python train.py --d_model=768 --bias="none" --init_std_o=0.0 --lr_head=0.00465 --steps=6865
MLP neurons of a small language model. Each row is named by its layer, matrix (gate and up: input weights) and neuron, and shows model dimensions 512-607. Each number is 500 + 40 x the weight over its row's rms, rounded and kept within 0 to 999. Numbers have three digits each. A neuron's up and down rows have the sign that makes its largest values positive.
After each neuron's rows, "fires on" lists the tokens most often at its 100 highest values on Wikipedia text that the model never trained on. A number after a token or word is its count.

L4.gate83:477529480462485471470519561492476523497497539532539489438568568521444425464476519533433510503442497454513508507461475517436463469563527514475526584490433548525538488484454415488512549522555508420558520512544559417505557469596518503501480559520525542543576520444505575465499508507560480460
L4.up83:557565553591470535513518475511491498573481530542412499570505505550514457525510474482601522549534492539506572498471517508536435487503575505446551487466481591554518480490482484528563548508554505497532477585513484420460479458563549518577532488494501520477509495490514489506472555463508512497
fires on: "." 47, " |" 14, " the" 14, "s" 4, ":" 4, "-" 4

L4.gate3119:577560521500481495485474486592495564498386452461483449488532504546441531439587512502454480426461504554532477515527489500492537451471479538467505503546444466500529459463529477470557498531457445535489552504460500479552490518475518529455486503491509491553482497479509570459493526490458474473
L4.up3119:487488528515509502446445476531484526462447472471505476500487471496429438465551478484481514462445518463543528581511496541467444425489503537512521533555502501486452433426541444443472503480453473529477529489508548508543525512484510568431573477435468479493524518504530483470531446473538449455
fires on: "." 18, " The" 15, " a" 12, ":" 9, " the" 9, " This" 5

L4.gate2232:478474475524576520476485541440496436517521501457510488528490532537566499540504513504567495517486566442501587582542504506530516482492475489513490548503478499514533490503460461449506485483522553490469478536517500541436574576535490474517486441539528472452505514563492493532510456503520637534
L4.up2232:496446429396582578502427524418543487510490435485502537534529528518512509522443438481502513469503557512579469486533481546536594449561494479535477529436481547518530468509441513461512486480506436499454553436523533515512506500455478485445443499531512481517456473543440448525502426552492522517
fires on: " of" 27, " Miss" 11, " Anton" 5, " Mr" 5, "gg" 4

L4.gate469:466528515487505523469508510502559541502499499559476515565434518480508540456452521538535533419474515509480489592521379536528506473458525446501565471467510499465561493478511485541566503449496546542490443563531560507574508511425466553467499539465551514537538542497415486500463547510483545538
L4.up469:522417510529493549475504544403523606491536532540477431493592448494451526530437514532493478485546521533472527531465467485527524538501522516462432530439397448495468470444498471505506536443417537528421507519558500565536548492456468494447488531447533505497488527507503520455500523516458526468
fires on: "\n" 29, ";" 26, "." 10, "," 8, "\n " 6, " |" 5

L4.gate2195:502543417522502541522455511507520476483535476502455474458473453502589538465520541414576453532533498452399455498472535473444466514444537457500425502483460508450527518534531579516504514555507487512441517516457450491540487501530530555450543505513498467418429537551482504557459446506516431487
L4.up2195:530543444485494438560514530479538522563506443453494453501588521563544436527425571506471490504544541528492515522496423523448588486495444506504521536499473436502506506471520474504527423531479525512457482481542513468518522470524511539459508536546525505444533533511496515486554513553473450503
fires on: "-" 47, " Beau" 8, "Un" 6, " Van" 4

L4.gate877:555566495440505504596440525514498440520583490495583514496475506488499498511488532519428413537454539602489480486470531441521481476559534412512524535547514531528495558495502515468524473505532521501440556602547484530554460494517517522510531464519480469459534473473519490506438528526465515515
L4.up877:525507527513507415557530480488502481476512532534505525495530480547558479441581464484532533578497480628507498543471481443486481505582559436506529485482531571523537559476519468551515501480555491448535536441485427552525458469455523506428474528506441411527453497504501466581551479502473556554
fires on: "De" 15, "pre" 9, " con" 9, "de" 6, "List" 6, "Pre" 5

L4.gate1967:467475444521480489529522481543504511486520463463440495512456562538444479500507461523469538574507465516521480553497548550571499491538492503460487483464417573512556511565504494495494526573488498538539459463529540551506528414493469525438439421549475485543503515434518465460528501535451505488
L4.up1967:492431510479474548542507494560493466508469517490486525497434500546532402424511459513511466452555484473468582539501481532452502467491519446479531461470522555506522492533513456471550447471518537422524496511520488525514562443477497506548544451525463506545500461483571509484473520440454496551
fires on: "-" 93, " Mar" 4

L4.gate2187:499520521531477542491484531482469538477514491463523504518574493522520499498538525492470526462494489462435447529452476505550479456435460558454516552528499503444543493515494506516523511443481507523546524530471486544492424495490489423495485501522478519460529517484498517459508527515516430513
L4.up2187:430584498532477476517549458472458496505517550534504477484526524481549463494551563521537491495525531429470508525422597499519488508472526555379591550496511504467510472531542486461611519517594555491441570555544462475567442470483526497528442446464451565453518565513475484484495529566473523522
fires on: " |" 53, "|" 18, ":" 16

L4.gate1828:466446602429552476508456566467483500470462555556518549502468479486531531510484405513512486493489529495432482519446453571492510489559527475526514484490485528529495420481423521513499532549590548467460508455489467496545486546474544459433406541529484483534497503507466500578529611506476538528
L4.up1828:494527552493551527531455542463465492558461526498495476533537534483547464450479458555527489515475481516488401468582540518470471548450522460536462518521481445450516538475462525491589483500514505455513481535475479504550536516496491482469477539450504600486449516538498459495517519491540578501
fires on: " the" 56, " of" 12, ":" 9, "." 6, " The" 4

L4.gate3954:500505567448408421571493469644500466493495375466441472434520469519485573494546526521466451570515503543440485571491491481452502510482542496477480491500468556336518568498476498520508498535515464440493454458517522524403504500500545520439563523526530450516462515470459516534520578447495504565
L4.up3954:465540492530445563501477353523472537566485498453458477529473524470528511478526450535488469477512546560458440546638491497436480480530474469437563492542505493505512551491502501525517400509518505489516560522498520448460505481617515572500492494491489512516406503505544548432497491433463502512
fires on: ":" 51, " a" 5, "," 5, "=" 5

L4.gate1535:475465502523523481454547542515497489449541589479522440498454550478552554506533528532518490494455429476434517473514466549498491426488439563498572505482477563517537538577506486555491540430470476487532523491533530498492519556526481553498516419540482468594574525514517504406574482467480521527
L4.up1535:483480543482433558539486454486434509515573424557507482478505570534490542420520511465503510530518476551497561520501501576489438480524530533544556529468565548552511513503536479544516415539489557483495540514539558522583476479517539464556505442525526539531503508437502468472463505507515534507
fires on: "-" 66, " du" 5

L4.gate3340:487476494513462524456482447605505505508509498482495491487442535535526563509485467511504450408505536559478460511532488465494439471564496520441514543504460546469494458532536443561490523517488442536468432548507483471508496506480460500511510542513559484511517454452492509531538618461465550487
L4.up3340:523491531492557521516506538490494563476544448556494488468533528439464512467460507530506547443522543502461478446514442473498529542504477517451499452512528472542547469432484487475526492516462508514494586426525435530499572509538434537448507462517489578426470549498569526407512415486518440442
fires on: ":" 26, "," 19, " two" 8, " 0" 7, "." 6, " the" 4